config = dict(
    num_hidden_layers=10,
    intermediate_size=640,
    init='normal',
    beta2=0.98,
    decay_fraction=0.653,
)
MLP neurons of a small language model. Each row is named by its layer, matrix (gate and up: input weights) and neuron, and shows model dimensions 176-239. Each number is 50 + 10 x the weight over its row's rms, rounded and kept within 0 to 99. A neuron's up and down rows have the sign that makes its largest values positive.
A block is one neuron, or neurons of one layer that tend to fire together. Before each block is what it responds to, as a language model described it from the Wikipedia text at the highest values.

Description: Article-structure boundary tokens
L7.gate357:41 49 54 50 53 45 38 57 55 38 60 64 67 56 44 57 55 37 39 55 43 55 54 46 56 65 56 36 54 60 42 39 38 60 35 43 53 52 58 54 40 53 43 41 50 64 62 62 60 44 57 48 56 63 41 41 60 72 40 58 58 52 53 52
L7.up357:51 54 62 47 53 58 56 50 39 48 47 50 66 74 50 31 52 66 44 50 37 74 57 59 56 50 66 49 50 59 36 38 44 47 48 51 59 39 41 49 46 60 38 68 53 52 46 65 44 50 57 54 49 46 65 45 51 28 40 27 39 64 56 62

Description: Articles and word-initial pieces
L3.gate60:41 49 50 62 41 46 55 52 53 65 44 55 63 45 44 57 33 43 62 48 52 54 49 48 34 48 66 53 51 68 45 29 48 58 29 52 51 56 69 54 50 43 69 57 52 55 57 46 39 47 47 37 64 44 60 61 61 39 43 46 63 51 39 53
L3.up60:43 41 51 41 64 52 33 49 38 49 58 58 53 47 42 37 48 66 53 58 66 37 59 65 44 48 38 41 37 38 48 62 50 63 46 63 51 56 49 42 70 60 59 53 57 57 55 56 47 54 68 49 62 38 63 57 66 53 57 52 69 47 40 34
L3.gate194:45 64 64 53 58 61 48 52 56 41 60 60 50 51 71 46 51 59 52 44 58 49 62 41 46 56 48 28 46 43 55 40 61 44 55 34 48 58 47 82 61 43 44 48 68 45 71 48 74 50 55 54 49 60 30 46 43 58 62 70 48 59 46 57
L3.up194:43 55 32 45 34 52 61 49 55 30 53 35 45 39 46 47 40 33 64 45 51 36 34 45 43 44 49 50 67 42 65 46 53 42 32 47 56 62 52 52 64 41 54 66 59 57 51 36 40 51 40 53 53 35 55 55 49 44 75 47 40 47 44 41
L3.gate242:43 69 53 45 30 52 46 48 55 56 46 46 48 46 60 43 48 55 39 40 54 58 42 56 31 58 67 40 62 55 53 41 46 45 47 46 56 52 40 55 48 51 51 65 51 67 72 57 53 38 48 69 52 48 52 28 56 67 43 49 48 50 33 62
L3.up242:42 51 52 50 40 55 59 53 52 57 45 42 38 60 50 53 48 69 48 41 61 41 51 52 54 48 57 42 47 33 44 53 60 56 55 54 62 41 60 51 48 41 57 59 59 56 44 61 36 49 52 64 59 56 46 18 48 64 48 47 47 58 51 44
L3.gate323:51 57 51 61 54 51 57 49 53 58 43 59 46 36 40 46 51 42 36 42 60 31 57 61 52 57 67 34 67 40 43 47 56 57 45 35 43 42 47 49 54 45 58 66 43 55 64 55 59 46 46 74 56 42 48 52 43 57 44 50 57 48 61 53
L3.up323:65 50 58 40 31 61 41 46 50 57 45 66 51 54 50 39 48 62 36 49 67 37 24 72 45 50 72 35 56 28 39 36 61 47 45 47 53 53 43 47 56 57 52 52 46 43 52 53 45 36 49 61 54 52 58 48 52 44 42 49 53 59 61 58
L3.gate327:66 61 43 58 51 53 39 40 44 37 43 66 34 64 46 48 39 75 49 37 52 52 64 48 50 46 47 42 46 59 41 64 38 54 46 36 54 45 41 47 59 60 60 63 63 45 60 50 53 54 42 40 60 46 51 61 48 48 46 58 58 62 58 50
L3.up327:59 51 40 46 45 53 31 39 45 53 56 58 33 38 39 35 40 69 58 50 63 50 56 41 38 50 50 37 41 29 44 54 47 37 47 39 61 59 49 42 61 47 49 46 54 34 48 54 47 55 48 55 47 50 49 62 52 49 56 56 45 55 48 59
L3.gate403:46 45 59 44 51 61 53 59 46 60 49 52 61 62 45 59 58 37 60 55 59 52 55 35 57 61 52 51 68 57 50 64 32 41 38 43 67 42 54 52 62 51 46 54 51 50 72 39 45 54 54 61 51 40 41 47 47 50 59 71 45 42 58 58
L3.up403:32 38 69 78 48 49 38 61 47 45 56 63 38 58 60 57 47 31 43 55 38 65 53 54 48 62 58 35 28 55 48 54 43 42 57 36 53 48 45 52 39 64 62 59 62 44 41 36 45 50 42 63 36 59 49 53 65 51 49 64 52 59 38 41
L3.gate503:38 37 47 40 45 66 45 60 57 62 39 65 60 45 46 54 60 49 51 64 48 57 73 51 58 68 42 56 49 64 44 44 27 45 45 79 44 38 61 48 40 79 66 62 68 44 38 37 58 42 57 65 50 49 68 52 63 49 47 60 49 49 39 57
L3.up503:50 40 76 43 36 62 46 36 78 49 58 62 49 46 49 35 42 44 55 53 69 56 43 42 42 47 47 56 34 59 41 41 48 47 57 41 44 40 47 36 75 57 56 55 35 46 72 53 37 59 51 46 70 61 36 48 50 48 34 54 52 43 77 71
L3.gate612:47 28 65 50 29 57 40 62 55 54 42 72 46 34 53 53 57 58 50 52 57 32 51 46 64 67 68 40 21 56 68 56 42 61 55 48 57 49 42 58 69 36 51 50 58 64 54 53 45 29 58 57 40 61 36 37 48 59 56 64 49 55 41 48
L3.up612:56 40 59 67 44 64 35 67 45 76 63 51 34 46 40 54 57 47 46 43 53 58 56 55 51 52 55 54 51 42 41 58 44 51 48 60 52 44 61 48 54 64 58 67 52 48 35 48 61 55 46 53 55 63 36 53 57 43 44 61 38 47 38 45

Description: Opening word after a break
L6.gate69:60 32 43 23 50 54 53 44 64 60 54 54 42 72 39 58 37 43 42 50 67 64 42 55 48 49 76 42 45 53 45 34 54 61 45 55 52 43 47 57 52 48 35 60 53 57 52 35 47 46 45 46 40 56 41 18 49 56 42 51 51 45 49 32
L6.up69:45 49 51 48 36 36 43 34 48 52 45 45 44 49 47 56 49 39 52 61 47 45 44 53 58 54 48 46 56 54 38 50 62 41 63 48 52 51 49 57 47 44 39 61 42 48 38 43 39 50 46 45 49 65 67 44 36 48 27 59 33 38 45 57
L6.gate107:45 49 76 70 52 44 50 50 46 61 51 55 65 39 55 53 53 61 57 44 47 45 51 50 52 60 62 34 51 47 49 61 32 47 38 51 52 54 37 68 58 57 38 42 55 46 63 56 31 60 39 62 53 40 65 40 52 45 53 61 49 47 58 50
L6.up107:58 46 29 59 40 48 52 43 62 50 56 52 48 41 51 56 66 69 62 40 43 40 37 41 57 54 56 44 48 59 40 39 27 61 42 48 48 74 46 50 54 40 38 63 51 43 64 56 49 36 54 67 50 48 52 45 46 49 55 35 61 34 54 57
L6.gate114:50 26 52 42 49 49 40 54 65 59 47 52 52 49 17 39 46 55 42 50 65 42 54 66 46 48 59 43 49 29 42 44 40 45 37 30 57 54 41 57 49 45 43 50 47 63 53 42 44 46 55 61 60 45 65 34 63 50 56 52 38 51 67 54
L6.up114:52 57 50 44 56 50 33 48 64 64 39 54 61 45 36 54 57 73 58 33 61 42 57 49 44 48 49 57 52 51 59 51 58 64 62 51 43 58 55 67 35 71 55 44 45 26 51 35 49 56 45 60 53 49 45 55 49 59 47 45 53 49 20 64
L6.gate227:47 44 55 81 47 51 54 46 45 58 60 44 51 66 55 55 66 50 54 50 60 59 65 71 37 48 57 39 52 61 56 34 37 51 33 51 45 49 81 44 48 57 52 51 50 51 52 36 57 24 34 56 55 57 33 58 39 57 43 61 54 57 53 48
L6.up227:36 51 44 54 52 46 52 55 49 55 43 42 50 60 36 46 36 43 35 46 51 52 58 57 51 65 47 26 58 47 56 58 50 73 47 50 38 42 54 36 46 44 49 40 49 51 47 36 43 40 53 58 81 75 45 45 40 48 55 48 56 54 48 64
L6.gate264:49 43 49 66 53 64 35 45 43 53 65 47 60 47 70 45 53 43 44 24 55 46 47 36 41 56 61 35 67 63 45 35 47 44 32 32 66 60 46 62 62 40 54 62 48 36 81 44 51 53 57 39 43 39 44 45 59 43 39 62 54 51 61 50
L6.up264:49 51 41 51 54 49 43 37 34 57 70 42 40 40 57 37 43 63 35 39 42 56 52 48 47 58 49 35 36 55 49 44 41 62 53 43 50 47 55 51 50 63 59 52 57 44 67 26 41 53 43 31 50 63 51 48 50 51 48 60 61 54 50 57
L6.gate385:39 51 63 50 54 36 42 53 60 76 52 45 51 46 46 55 61 41 48 51 63 49 50 44 42 61 66 21 39 64 40 41 46 68 51 46 58 48 34 45 53 63 51 53 31 58 51 50 48 48 49 71 22 46 55 61 54 34 44 40 47 48 61 43
L6.up385:43 54 45 59 44 63 49 44 57 69 63 46 54 40 46 56 61 54 54 44 45 41 71 47 46 72 51 37 52 50 33 53 50 56 52 50 54 30 47 60 47 58 54 62 42 46 51 56 30 59 44 67 42 37 53 43 49 47 44 53 53 45 62 52
L6.gate523:48 53 42 66 68 45 54 68 46 63 40 35 52 67 49 45 59 70 53 45 60 50 46 52 40 49 72 52 44 60 47 52 50 48 48 48 39 26 37 56 57 52 58 54 23 60 31 51 40 70 49 51 62 65 49 37 56 48 60 52 35 68 64 31
L6.up523:42 44 43 44 54 51 44 49 54 44 46 63 48 57 57 50 60 52 40 48 59 47 43 54 59 74 53 54 56 44 35 54 52 42 62 69 52 48 61 56 51 33 54 52 49 45 53 55 50 53 58 58 57 43 41 46 39 47 52 49 61 46 55 38
L6.gate538:50 56 53 52 58 60 58 55 42 45 47 38 55 49 62 42 50 59 47 65 53 38 52 58 54 52 70 49 44 51 37 66 72 31 51 51 49 40 44 72 49 66 54 57 60 49 25 35 26 70 38 65 35 45 36 46 58 35 45 50 40 49 55 38
L6.up538:43 57 30 51 51 49 41 54 60 46 42 41 63 50 33 45 64 55 45 51 35 53 47 46 46 48 52 29 38 58 37 56 58 58 46 51 49 51 39 64 48 26 49 46 59 39 68 47 43 43 55 47 69 57 36 45 28 49 41 60 47 59 49 57

Description: Subject pronouns opening clauses
L6.gate188:53 37 52 51 65 71 48 37 57 45 48 78 41 43 57 35 52 49 55 37 55 49 68 48 50 50 66 57 55 57 57 27 49 56 37 30 46 48 57 52 57 39 52 69 43 54 68 32 51 78 58 48 50 49 50 55 48 55 56 64 41 59 45 59
L6.up188:54 59 59 54 38 71 51 55 34 71 51 48 54 64 43 55 56 37 49 45 59 54 75 57 66 44 59 44 50 48 63 40 48 48 35 49 52 42 77 50 54 58 53 67 53 46 66 43 55 39 39 39 52 54 42 50 43 55 54 58 64 57 52 50
L6.gate203:47 49 56 61 35 53 65 56 57 49 34 58 41 49 46 55 74 57 37 40 46 61 46 45 73 54 49 49 55 34 56 39 50 48 48 45 50 49 41 53 54 65 33 41 51 47 73 53 55 48 48 43 70 50 66 39 61 34 43 58 60 44 57 57
L6.up203:47 53 32 50 48 49 49 66 55 43 48 62 47 59 36 40 34 47 32 43 68 55 51 48 46 45 49 42 54 46 48 28 40 45 71 49 40 60 45 57 68 48 57 73 59 56 50 62 47 44 63 48 72 67 41 53 56 28 52 58 55 41 50 63
L6.gate210:47 49 49 41 71 44 50 43 56 47 54 59 38 55 48 54 52 44 35 48 57 49 64 51 63 55 51 41 45 61 58 50 73 57 42 43 35 68 57 41 51 47 61 55 32 63 48 28 59 60 45 54 46 46 31 48 63 33 45 62 36 75 56 58
L6.up210:44 37 44 41 61 65 42 57 61 58 38 61 46 43 36 53 50 65 54 39 52 77 50 40 49 39 56 48 34 38 49 53 48 72 47 43 52 54 47 57 53 50 52 66 41 41 47 24 33 45 65 51 39 56 43 60 67 39 54 60 65 44 57 58
L6.gate248:58 56 57 48 61 41 63 45 64 42 54 65 73 46 59 54 48 42 26 44 46 34 44 47 71 44 51 31 43 43 40 46 58 46 40 59 43 66 52 50 51 44 44 47 42 58 43 43 57 76 51 55 48 57 61 63 33 43 61 52 55 53 48 38
L6.up248:70 51 55 48 50 48 41 59 47 63 51 47 39 58 65 55 56 51 42 46 65 47 54 30 55 79 62 50 57 48 51 47 32 47 74 75 57 57 39 46 59 65 53 63 44 53 58 49 58 54 38 44 52 48 44 30 58 54 58 33 64 61 38 61
L6.gate382:49 55 55 61 77 43 41 44 68 65 67 31 79 42 47 47 49 48 45 49 51 58 59 51 41 40 62 52 40 59 49 45 28 58 54 56 66 60 34 51 62 54 53 53 50 50 47 55 44 46 49 66 55 44 56 44 59 51 51 61 55 69 24 60
L6.up382:53 49 42 42 47 60 51 45 61 58 68 52 36 44 30 36 59 50 56 49 55 65 52 42 56 43 46 26 75 26 29 48 35 52 34 30 48 58 46 64 47 47 35 39 49 62 65 47 38 42 52 35 48 42 63 38 60 54 39 68 39 46 58 60
L6.gate478:42 37 60 44 52 51 45 66 40 53 46 56 57 57 63 47 42 41 43 57 64 65 55 37 63 41 56 40 63 43 35 53 48 54 49 49 50 65 46 72 48 47 40 42 57 33 58 41 37 76 52 39 55 47 46 41 64 27 45 41 34 62 49 31
L6.up478:41 56 46 41 58 62 47 52 48 50 52 57 53 44 65 64 57 47 37 39 49 36 48 42 42 33 46 40 49 34 59 55 51 56 52 48 66 58 46 42 40 52 49 52 54 50 52 60 34 56 64 54 52 60 58 61 56 50 64 52 58 43 40 62
L6.gate564:45 54 48 55 54 61 41 45 47 64 60 35 47 47 51 55 57 46 48 46 48 47 54 45 39 44 62 42 46 52 52 55 39 40 42 35 58 58 60 44 52 43 39 56 47 48 63 49 51 65 46 46 24 47 51 39 51 48 48 37 36 56 55 28
L6.up564:40 51 42 52 54 50 52 52 35 40 57 42 56 69 41 61 49 45 49 45 34 50 52 52 48 32 61 45 44 43 52 58 35 62 31 59 52 44 48 42 43 41 47 53 49 31 48 51 45 67 55 43 31 69 59 47 56 49 44 54 59 58 34 61
L6.gate570:48 45 56 37 48 43 55 39 53 40 53 62 62 65 53 54 41 43 48 45 53 60 39 62 57 42 68 37 58 35 65 49 47 40 47 44 50 59 37 72 49 42 31 57 40 61 43 29 37 35 27 50 58 53 40 40 59 53 48 65 44 53 58 61
L6.up570:69 53 54 70 45 40 62 33 42 49 55 55 52 48 33 45 53 62 52 39 54 88 42 49 30 42 51 41 64 56 33 49 45 58 45 52 60 52 61 37 50 50 55 70 59 49 60 46 44 39 47 60 48 56 51 46 48 54 58 49 50 40 54 42

Description: Third-person subject pronouns
L3.gate79:56 56 49 46 34 58 41 48 41 56 37 41 49 37 54 64 56 44 41 27 50 44 46 36 75 28 53 51 50 47 60 29 67 43 54 66 64 48 58 41 52 35 38 54 48 56 36 51 50 60 52 62 33 51 48 42 25 34 22 51 58 55 44 60
L3.up79:58 41 42 39 48 49 46 54 69 41 41 49 50 47 39 45 65 70 52 46 43 46 57 57 40 54 43 66 50 49 72 45 50 37 48 56 59 36 41 68 47 37 38 51 46 54 37 61 49 53 31 59 56 48 61 39 47 58 52 44 65 60 67 33
L3.gate156:50 48 50 43 50 50 24 46 47 49 56 52 37 23 39 62 52 52 35 49 58 59 49 50 57 43 50 51 47 60 53 26 26 44 58 71 54 66 44 49 53 40 53 39 45 49 26 54 56 62 46 46 41 57 45 57 42 43 38 48 57 63 50 38
L3.up156:68 53 59 42 66 46 31 48 55 69 30 58 59 57 51 47 44 57 45 41 53 60 52 35 49 40 57 49 51 48 60 38 37 50 61 56 48 61 26 58 67 58 58 64 51 49 39 58 46 51 58 54 35 46 49 38 48 45 36 63 60 67 40 48
L3.gate160:63 56 64 39 36 34 41 51 54 57 40 57 57 45 51 40 53 52 67 53 56 56 74 54 48 31 52 50 39 59 47 44 71 35 28 39 53 55 49 69 58 48 57 46 36 44 45 67 50 63 35 45 48 56 55 53 55 46 51 50 64 44 59 49
L3.up160:53 51 56 59 56 59 54 43 49 63 60 47 63 57 46 63 68 49 56 74 45 47 48 74 53 49 47 63 32 66 44 52 42 61 70 60 70 62 45 52 53 43 43 46 54 37 58 44 62 56 60 43 43 57 42 54 54 50 45 54 66 60 56 54
L3.gate233:42 29 51 58 34 41 49 45 53 75 44 27 58 53 48 39 45 45 36 53 54 53 50 71 43 60 36 56 51 61 55 66 54 81 46 40 35 61 52 48 45 49 52 50 36 30 49 65 55 63 67 40 70 36 54 40 65 36 51 33 49 40 58 51
L3.up233:51 56 42 56 54 50 31 51 50 44 37 63 37 38 50 61 38 64 58 53 50 34 71 50 62 29 47 49 51 61 51 40 43 50 60 64 56 45 39 42 57 52 29 63 53 60 55 43 39 51 37 55 47 54 50 50 37 36 61 57 35 67 50 51
L3.gate248:40 62 42 51 49 18 50 56 36 60 69 66 62 44 56 67 58 53 51 50 56 67 55 60 47 59 39 53 40 63 36 40 33 65 46 41 54 46 47 56 41 46 67 54 53 62 47 45 49 58 51 71 35 54 58 53 58 41 36 43 50 49 31 40
L3.up248:41 51 41 65 52 46 46 34 42 49 51 45 52 46 50 68 49 58 53 41 48 41 61 58 50 45 49 50 52 38 58 38 48 57 22 41 69 45 59 53 26 56 36 58 60 41 52 58 60 50 64 47 49 43 44 45 58 61 47 52 52 63 41 44
L3.gate379:52 46 36 44 62 64 45 57 52 36 42 48 38 49 56 43 38 52 39 41 65 56 47 63 37 44 67 55 31 57 43 43 33 61 52 37 69 50 37 51 71 42 41 45 42 51 37 58 55 64 54 59 46 50 40 29 49 46 56 39 62 66 48 55
L3.up379:57 51 46 68 45 75 45 59 53 63 55 33 44 28 50 54 59 43 33 45 60 53 46 55 40 50 47 52 47 38 48 47 49 64 43 50 53 53 44 43 42 44 30 43 29 43 46 68 48 57 43 59 42 57 57 42 42 40 48 44 54 60 43 63
L3.gate449:53 27 78 43 65 49 56 50 51 70 47 50 60 66 51 52 50 62 61 60 60 53 71 46 40 54 47 61 47 51 56 39 58 50 50 39 32 48 54 68 63 59 28 54 45 42 42 52 47 65 42 67 49 35 42 40 65 47 43 50 63 76 58 64
L3.up449:48 59 61 45 44 33 58 34 28 47 51 28 44 33 61 57 42 50 44 39 57 69 46 58 50 65 42 64 63 65 44 49 38 55 38 48 48 33 48 65 49 56 52 54 65 56 62 51 59 56 51 37 45 54 62 59 57 51 51 45 40 60 56 46
L3.gate539:40 45 50 65 54 40 33 63 38 61 68 61 33 61 52 41 58 40 52 41 51 72 57 66 53 43 33 64 58 57 56 47 39 42 48 61 47 47 53 29 70 44 47 42 56 41 47 57 52 50 39 37 56 34 56 50 55 25 58 40 46 63 49 64
L3.up539:53 44 31 32 58 53 50 46 54 49 52 48 48 42 49 39 35 85 66 30 51 59 61 55 32 13 51 53 50 60 38 41 47 62 41 45 45 42 49 36 52 67 51 45 33 51 56 61 48 53 46 51 65 62 52 41 46 55 57 51 43 51 67 54

Description: Quoted pronouns, word-piece endings
L7.gate40:30 47 54 51 50 50 50 38 32 47 44 35 51 36 57 58 59 50 40 46 60 41 53 50 49 48 51 40 49 45 20 49 57 57 53 57 35 51 40 66 59 61 48 45 45 50 41 61 47 55 45 31 49 63 64 32 52 45 42 51 41 52 55 46
L7.up40:48 45 42 55 38 41 47 33 49 65 30 54 46 53 40 55 29 48 67 44 35 50 29 43 64 58 48 45 45 56 36 49 45 52 66 35 50 34 33 49 54 51 52 49 64 51 48 52 47 52 56 38 62 52 65 48 55 38 59 45 38 46 38 53